Weights of a small transformer language model.
Size: 16 layers, 4 heads of 64, MLP 704 SwiGLU, vocabulary 8192, 15M parameters.
Architecture: RMSNorm before each block, rotary positions, biases, tied embeddings.
Training: a variant of Muon for these matrices, 609M tokens, 9298 steps.
MLP neurons of a small language model. Each row is named by its layer, matrix (down: output weights) and neuron, and shows model dimensions 64-159. Each number is 128 + 32 x the weight over its row's rms, rounded and kept within 0 to 255. Numbers have three digits each. A neuron's up and down rows have the sign that makes its largest values positive.
Before each neuron's rows, "raises" lists the tokens whose logits its output raises most directly, leaving later layers aside.

raises: "ment", "ments", "ance", "ing", "ed"
L10.down544:122084120133145105108105131115142147112079115092130095144101066137125137108176163088088129085153102055174128121111149133138167135191151118180137135170126134100129089113128132110116080147168094119097073088133110165132071093082147104148089110127145186071122143068169123163055120131130131117

raises: "ll", "net", "rt", "ald", "nt"
L11.down424:106070150166092096120148101138142095153141113138105131074080154093101170129112128112094087118100181131140120143145157155102119139120140192071105162157065141096125075139067115100105052120151092153124165190123126162146159138046196107092119161144134128197155130174094084122122133079143202114

raises: " for", "ended", " against", "towards", "nes"
L13.down252:154138123092168120127139123134108123101068255151149096104126110154163120046140111069169106071114106076184182126118110104114128166104126118174093156110139110100119162102126154105164108093090163134075149133087112150150103172122150107149099129063126061121141099119138109071123102167175114193

raises: "'", "’", "‘", "′", "("
L13.down11:093115114100050113095117138143110136138135156123167104122148126111084140096100092130112095101134164117192141159126079136109123108133062134132143133123124198125158130120162110183119059102110091119130147108093106122110110134126161118176153121099176136089119127182043164138111057177145137143

raises: ".", "\".", ".\"", "nce", ")."
L13.down3:170100086119128072176173173160145106149088075124120108082091085121101103108113146134131119140175153115133085143136148165148173177115162129088163135113123107093178130100135111116136165119128179111141117132098164099153216129197137117115143145102171201119131079113166143137087090132193173159

raises: " exist", " have", " continue", " could", " remained"
L12.down311:086098109166126175124157184103195121195122137128133083105164071155139144116150143106185130103187155166114132121092144182181108086124121103153122159102133133126124090165139171175090134097170235139169148173123119124162115107139105142192181150128101100177120117141155110163144123132172141145

raises: "est", "itu", " enough", "ness", "arrow"
L10.down57:118155197134062145118111101112098129129170098113169076158103089167140112116173187134047132155110131121153169117070090146118113106126109129135133090208202165079105138144157159176072147150072111115099111149125117121184097147164097112041096070112129120079115107122071159135097045107067211073

raises: "ing", "ors", "ig", "ung", "ed"
L12.down318:100088129147133139127042148161188080106157133108113119131127115063134176139137146122105130126125141109146164145125096117170123131123131067118163183174106114105158151149149139065130115126169153132115137113137110112128142122119139136097097146117162083053112115135132087089068110112113071000

raises: "ous", "ement", "ient", "ical", "tive"
L13.down402:132129133120187183121110120104203165153136039176087130132155071136159073093167144137100114125180110114127139112099121105102141149119125068105083137090099130095096146113073106096096111167117155108179064126076122092129119151108119166131143125133115163077151104087126088113091152122110107133

raises: "able", "ment", "ability", "rated", "ments"
L11.down284:167147120177095068162071120116110122065137110090155136069137124087160162169137176120119107078130139135121166061219232109098161096165095103107133161183065083113053110110135118140120103148134114190086122159127125174183105122113126155070158130126111136131101122118165109175118113073154130058

raises: "ant", "ants", "ers", "er", "ator"
L11.down299:143112123127097101143109139153188144143150101084167120155098145094127082116105151161090128132184155108149171091122085098151171152141139152175156110203042059097151133109122103139125087131146141170142199160146146150076131183096117142155175098070132110105158133151058143112112140169133099121

raises: ".", ",", ".\"", "\".", " "
L13.down317:186073113152145095119169088110145094084062049150062137141107102134070138069112112174162158131143150141161084154188105123134121108096142109099144159151150083092153084112100126023129178123111073108147084103130131148160170099146095119146098128150142211162116110142134143134130085158109049150

raises: "er", "ers", "ster", "out", "dom"
L12.down12:068102176126146146083093067125123122133248124101204147147106083161049136148121083127141164108095114163158126155110151103101136188141103154157123108160104137142130131149087045069146163147187106143137144108134103119140124105124210170112163154140102139124128129151092163107148120099167114093

raises: " September", " December", " October", " February", " June"
L10.down398:108062110163147142098141174155161076164122113096149101096141132032117159084150139142102151128090127103101097170154141153170188237127137149098129111116125116140090128179138090108120106127161200115085095137145098167113113097134113136100162073079104144138130086140123136170145124165128101113